config.yaml
num_attention_heads: 6
norm_place: "pre"
rope_theta: 10000.0
rope_fraction: 0.5
attn_scale: 0.177
tie_word_embeddings: false
learning_rate: 0.0109
MLP neurons of a small language model. Each row is named by its layer, matrix (up: input weights; down: output weights) and neuron, and shows model dimensions 0-191. Each number is 128 + 32 x the weight over its row's rms, rounded and kept within 0 to 255. Numbers have three digits each.
After each neuron's rows, "fires before" lists the tokens most often just after its 100 highest values on Wikipedia text that the model never trained on. A number after a token or word is its count.

L4.up639:066175138137118152168158095157183184108096067106099090122097157108093094128124147096130137132186147128096149133154114140154133129146139075123130108098137145107072096095116167140136148097100018145147129165132184140094116144075163203205152178150114132148112124109142152132125132108091111065132111099085169139155129166088120093064113126143193094155130117084162059162126095148099118089094144122084164214071157123185077119151155082142159127114147139096108133141124191192123174117121159133193131141139114149117120086116109134143164208128136122140124145145114131185085113104107139124
L4.down639:205173120158128146133080166098118097077152184099133159163084109126143133108151112185097103154141130181133085128079135135129107128142099105130158150145096105083108146170146116115139185116155153098082129073097078106095144103141112099135075202130143106117139129130098187054078146084153073102137108098141123111108148142105151131191116118171146114083099176130103184129146140153165128181203142156143139129197099175060144140079115097131097111108136127064188160154141127071200086104182106089133088115116176106083112149121131132108148098162140107157122168175104110131179126071147122094
fires before: " |" 43, "," 10, "." 10, " of" 7

L4.up298:185106079101150116119169131104138159116134080105130120131137144122060175121121172111121124153181124123150121106156101157094103130129140065182115127119108081082141116155174137132085093098129110185172117143139103124054156129123163103146154085136164138153059121109155139142195090161110130208146155141171153162068126128110193089160120169146113104174067100115136167122199125134087184134075157128126144180167153119164068110086175133107128162160090132145115083093128108149114127175168123158132155138114080093077114054108137134074158130134098135156138071128060144168114085104125107201
L4.down298:137141166081142149165155102181103120099163141116168139183115110163114097156153087131123125163090113066073079171152110115083084062147122064090117117115199125186177137115134136160119157110119162142128099152164129125151121140094097161181076135136093163113114144141098102122174133109117115187143078065085127137115156139170178124166111144174132146152130119152088150086117052125158152133126117108104102125099142173120137096120155084094124126136094094179138100136118237128139088168119153130056158167109155173137081054109092102109139136146115108114160203175198120166116115087099153109
fires before: "\n" 45, " in" 7, "s" 5, "er" 4, "il" 4

L3.up489:119159093109123102099108139153107139122123147067146103168110158164112112146103149093130109135177137117146097144151123061103115098150145052086117182119132075151158036094160179082129121104115131123122084142112208141109178133143133113074195101150111188159141164131117109220161100111089124205152120136096120171104196205107216101139103165130107144116116088081189126100110131092129140152079101169121120127105079121165156043096149149079132128120148136134106126179113137156101158161118146163116132131124122138099142121110119132135172196152147120129113115112145115156148055080109128095
L3.down489:152096127166176041165131102130119138085099179132169128143095122167081113159120131091099128110148125128110148114106110140159134094157144084072158113136106148140172148145066139107105101165147127136150152096102137124133200153135159104196069118076193104116108080136177118071155104105141131169148104123141139121145136113056145035157140138196160077148182154125159145100124143143083138150102171138131141106126184141057120120127163100135157091116122060146148145109116083152117127161107086111180126039163143196119112175103130129094124139093113096124111155096151042150187162134151132173
fires before: "\n" 47, "ition" 12, "s" 7, "ed" 5

L7.up73:103072098126177127105138079091119144100150102144154165113163087149151114183111161068144091130080124125137170142129182147082112128120121149121224118145199124122126108104035089122159120116112077137132185151144120219133107112146137059151101170110091118123119117121080118150066146135077130129124122139184172189096154165156153204129087120081137162082154136108138149061098076142145092114151135083102206119136088154176165127107126121148074125146177116110147154149108181139142159077133145149105082132151124134136182103101135125120097118089108098146188113111121167150105137113175154156
L7.down73:120062128201070156137084156103099171157128118121155105084150147092129129135149130107162127169115077123140140163144150084103128170167104151131143152099125186132158090166172124143113115116098143111130142108148122129166167103078038169183146134136135085168157082127085129121084151125126091165083099104154087091148120147133090138131149155101131118153084084073072198130119078148196136134105129163120161132125104181111178126164138152143093161144171122130149120108119106088099205201093134128083116144153162126142160144121101114044190073188070115131150107074145134067127076151099140105
fires before: "ion" 20, " |" 18, "ful" 6, "t" 6, ":" 5, "or" 5

L7.up566:149096132128061168071088156094124121103093128127126164127128159071127134172128205103116072182117087114111118178102140165134165073179139086110082163174100081146044090163134127099163119129106168148087089100145146115153036144133099172107063140074097142150073139156137151134095128149146114120162119134115170125117173175023158132143165129171046163151110184134144097119155118141136138112168135159113186145120169118134118091123075165106145121130083117107154136163129131118081116100116134139147147178188108109157181177164128154134110120118102129156167167108148143150132115153143178090
L7.down566:107164130220118136132092168078113166178141119112154124151137097160149160147147113069109122101077155119081112193130094166155086130117123141129082107116071138073108142156121212062115167068134051087148128134156133114130149154108156117159133106181070139136154141155089201121153110169088104138181130149107143155167093135135082072126129095154083148119104116063150184116157147149140161110185125161076097139064120125125178160133114130163156137142104108155119127105064160137096090136152098128176125108110180173104108136092104168148128116104148063110068178174150139151133135133070115105
fires before: "," 41, "-" 11, "." 6, ":" 5

L3.up706:162128087102081140115147136119126155153141168190112143120122070128095118153146137173068108140152128165113152127177176139160184150142120143168168106156119067116175155089101169170143123124156132145168166173198122121135128144087117080164173120116154156137134159112135107129200118134092112108147078088073076169109143127093136066156110130098156112155168146076130137156107173113120212084137118170037138112145071169136124081124095134120167125130138182122106058117115106164125087096124078071122151178121080138109163116145115148125173047094129086066161135104151121063156115131104109150
L3.down706:122165097170097131109182133160085110085125105139143122126177106173176176111039171035098125096123188078169078190113150142119104124178124168121176109144128111119139102150198152153127117114147136105145124100147161130178142139059192115137094067088146092140104093120122186176084136157213104129108117108150046127133086107160147077170146121161120088168144114131167150137147118104076130105080073139110153113172100129119133124169142121128108185078078155138094144132091100110155108183137112132185155126129121134107147082181126131151193111092102115136162119098103102122125112115118140094
fires before: "\n" 84

L3.up389:113167128160135126146121134126112179130128143127153155211103147093104126097174135139192178121072129130117137105092192090170090047085084108192138138150109114154142163137107154165119087122087111150129124138197216102165164126124082180154133157174106152204091118137101106105131136149091069109185130160137105142078188120189088105123073128099102146102123082114151145170104139165168114069141177126028152111098130162091149127084143138140075145101143088127126116144106142141109133118131146117175078120078082143107121085100186151121147150124137101159137137081101104174135139102148095124
L3.down389:173207057120174162159110150173139175058174159107147156163125112085090156101169150089149118150110121108112132161072111083153087068095175105137111172157101150130198120082136137116106101118135118178143146152201135077095138121106087128217113170128127154128141069087103112128175159077125107081122099130150138141137205140074077074092105162102146144134154187100133118144134061127132119087122127091144114173133122170159116108169156104125097175073137169132104147138172118096078088087109135107117118106162165148141129179114148105108192109098138113112132155143109118079162107123164112098
fires before: "%" 34, " |" 27

L7.up646:133112149134095119130163100135179132121135126166182088081163066096117146133092150108155155132120123118133148151102153151096096119141087119107064086135067068128094123176091067101136120063156140132094180164089231105096152141104100153170121187187127128186099109143132106149107114158152122083183116069136106103162190157143139157109070130140089171097107124098110110164142151112070075097099119164170177187144182123117137131096182095185169156095098138083115087170156158183183129111139113140178119134153097127126084084149142139147130124072108127120171148184129170108120151134113128131
L7.down646:104097139219095180111141110110114109176161128131158131092079102120094145059143139115128138167090113220084146122124062101133117108106111167086106148129090083072114037145095089137144153075107120149095103148112121126128142125077129119187109136197128136088143184128141158156122149134113160070173162124131103148144118141136123129138093117144094196150116105049158118124130151109167072149183129167110178152139173116103109115098121122148120156125110166154175120166108129120187148155142065137143075159125159133176128117187142108133076137065141166156133154122178113117073045125096151163
fires before: "." 26, "," 17, " |" 7, "0,000" 5, "ular" 5

L7.up281:141164190124110080127047124152109147115174099136147138128143112206114076104138183146151115080084100084103132142079080155124110091117143127144126110139168072174092084112108149174150148130127138178171097175146119124146125190156107185097140147107140107086111143117125178147116120138100135154088112113121126143104191068118087126098088160141187135117122186129125093150104188113172136140151107170140087142150131074148118141143091099096122130128145108128197103131167145070062086108149129207122123103179159165107077146117112159113125165080194123220114154082146155101088075106128108094
L7.down281:154081137082165160137116144146115083175092169140173112094117129176151116169084095093126071133154107152132196126128146111117125111123157127099081099124128128128080089113142146142106130135124066176149213125066119138136173124156059133112140067149140160181118111061148181197109110089143088172126110147139104076139070124155167100195174130166120139148126190171159119109173088145112134125124120154079197100133093106159103135132110097099176148128113158149184105077124066109139181098136116092115103137135060135185086110110123131179178148171138151089101055125110119135142101142147127151
fires before: "n" 18, "ol" 10, "y" 9, " of" 6, "ative" 6, "it" 5

L3.up310:133070155088111151142090134127119186101153144116123127138156117137109120084127095164104124121127045186121094131081087090144075114151137106137126139166167140129147168066130151155139128095088197150148219112166101123093121080144097115133142139196200076168167178162110152075158122150097114096199120122096117129122090090112129084069168071101150115076139155117087183149149172107108180102118111062118164180128163123095154146081107064130171143119118110148153149142100168105130127148127179093145139127160111132057151116125114135214166144117078126120144143105077151143121135139115162087
L3.down310:129131098097171181115054145054092149123179082132142136173139153115106098159178112143132151089173158125098190081049125174195195090143177141132184088140150150160118124024114182165163089110181178108119161147146166129134161155143130138116136100161088067125149108124137084121105141135108137139159095172115115179080103100136131076129169126086053121090107101083077132202097148227115146113139117106138123108132117110127117059158137115145152132125156143087130147138125155105111122134116127129124116147190117119064136079111160100133135138097108098125105108109140118129137118103140160173
fires before: " |" 24, "er" 9, " of" 8, " " 6, " were" 5, "it" 5

L7.up198:133201122125089120113161160108140161112130105151091137156116080110137144160189126141158182115122141137146114143062109128083091120111044184127147050108111056120088169085147084131129170119126137154114140110100129068094102177078079199139131160159140092125142168145120074119149149152124144124151133151095119053161126144137140098110094150135137140160067159172128187110191104143130081108171141154128125170129112041154103133058165120141124181114169125135081142114091105148139171119159180137161151164111102147156134105145131070149117101117174144128205127113078154200097141138103125165
L7.down198:134166144114116188139091113139160127156108125176149101144094098174159110089069139184153185126163182124099132115148163110149146097146104108056122160145132107083138075169128100123122163154102151143120127114114141102159095122151182152110102124086129123078059123085092146092078146133180165139117104039134126121131130104067138078142124178093129075143133153038063116101145169156112176113146110185197204122133072080128165146149089124094137155151113173151150186119116119124107117143135163095150072173107163118116159184121084133153155156155113120151109141156054151154107073142128116100
fires before: " |" 24, "." 16, "|" 16, "%" 11, " the" 5, ";" 4

L7.up400:148152167088045080062115140176094176142162129142146066138155081170119047157094111121117158100112224152095129147123158172079143096137134116167133138127082096168105123135100137138234138095154130157098170084097115126091112164163165146120123115143114128101155138148118103166068121145140115131097107114059144141162118184106113089125080147092154079145115109200110120112176139117074117145143081130137137176156124124138138147116166129086133161176163114114153182141162131113152157148197129111077097111080127143133119115107089127077064094164145129169151114116107175136160107074178131165
L7.down400:171124117105117150152179148104100100084099097151139070147122147104100137142086137204101111069094188117150139156173177102084153127151122160120099132112126086071146075121171116104154137171055154158099130141140100146136102100192203136153094218133141165113139186092120135128124210117139116167155116103108135180096129115127124099116130129086149171101124152112133109144249111122180116112145135121103184124149093096092112118081116119158122102103139124130144105142095116148050153153075103117117097114097114136132134149066098126065138117176103103144189189164177144087121132180113130126
fires before: " |" 35, "re" 9, "s" 8, ")" 8, "." 5

L4.up313:158135170124093128127081136134174121105133199079158193185111107095147127151132117130121109148133140159081166084103107131166136201142133089115116134078150095153143135102132079139118131069096143153119089143194221067129103128103112086100158161163077165153142122139106113160093132093110131135138094110127082107142164121092064101158119119177172109156069149109122157144152133136116120127137097118125120105139072178146166099168077120123102048122129127138101147167195145169057129117139148175146083124110140152103143161135204185080091164129150094110196184096157173136147139159155065113
L4.down313:120102129104131117148095133145157123166168108149161102153138136104119076063156111149157122142101116126152115073158168101093094118099154222174163128112177130182176151126125094069085155081170103099111143155128214119155183141157099174183058121194133141148180035110145117135150113063095085155107161151169117071099173157162129131106067135092098150142112139132079098089093142124118146127163065125103110138168151149126129156149178072107062157096118137115081131133128079114149175107173138113164106144154143122134122145143128139104202116166131113111101110123141099149106161151104062112
fires before: " |" 21, "%" 16, "ov" 8, "or" 5, "k" 5, " in" 4

L3.up591:139079132106130137105146127091118148162145097146081191130108079134182105141135146099132190205107135123087162090125090104163130097105115091129103141141114144164114137132116166168105182158153158079121129147086137125071095134058109121127073104099139149174125143138127156051158123154101074102114124137100187142190146127116153172106067130120100066168052069154120110107180112110118127121181191141117075119136182156111161123145145089140160124174131172110101107067167140136136163195166159132082039141106092118095133138127134128140076188129083137137141146149143084161171153177126152165
L3.down591:151117147255194131115135159113092113168162094135135132144048087092083062122090101148130135062096127130164151123137149126136194084119136122156114160175071175155119121153071118096128114137185143121154093120126137094103131140074121154144124129128090085113141169170092135112093136101116098133144097132108099147150131160148111128150125133159209098142156136138165167170124105114171142145100113102087098132167120171107143155139089099123151138134147193119116128173142111094078109229195090124144129151077136108115072093097100159127203098136147104141158166108154078095164137138089153063
fires before: "," 34, "." 18, " 19" 4

L4.up463:088073123153092103094093161124121067139152091145175098136193150125083046173141136098144102164193170116183153097147149191151195134138119116118135111111150122105161110132098182155118138144204152111108089167137105110070171160111147129078117122098133047136137137140184141098153124111105085162170129181112166150135119073117054093178128128195128130174152125140177121137141161113197136073106136100136164110128101078119104100107087116117118103106162106128132080105157084104118113164085111086148120106159163152137157112107171156119145110147106085055086099107173091081154111156120143156
L4.down463:138125125166159099080141153158145145090138124105188136109085116172128184142081094100094082092134254141151159123086131169085089048182132181116128136093138109116085059127134192146096150125157125090197126140185093130114108116074139147160131138088134145147139149108151192095122178130127091134137141108112167119082146130126074097164115168170123161141068124119165130147090124113087157130175125133092125159182134121156119193148113136135108116112066125107073086110199123093106074096091122134155143089123139111114151155148082146164143116136137075158146075126156099116111106116204104106
fires before: "\n" 67, "." 7, " and" 6, "," 5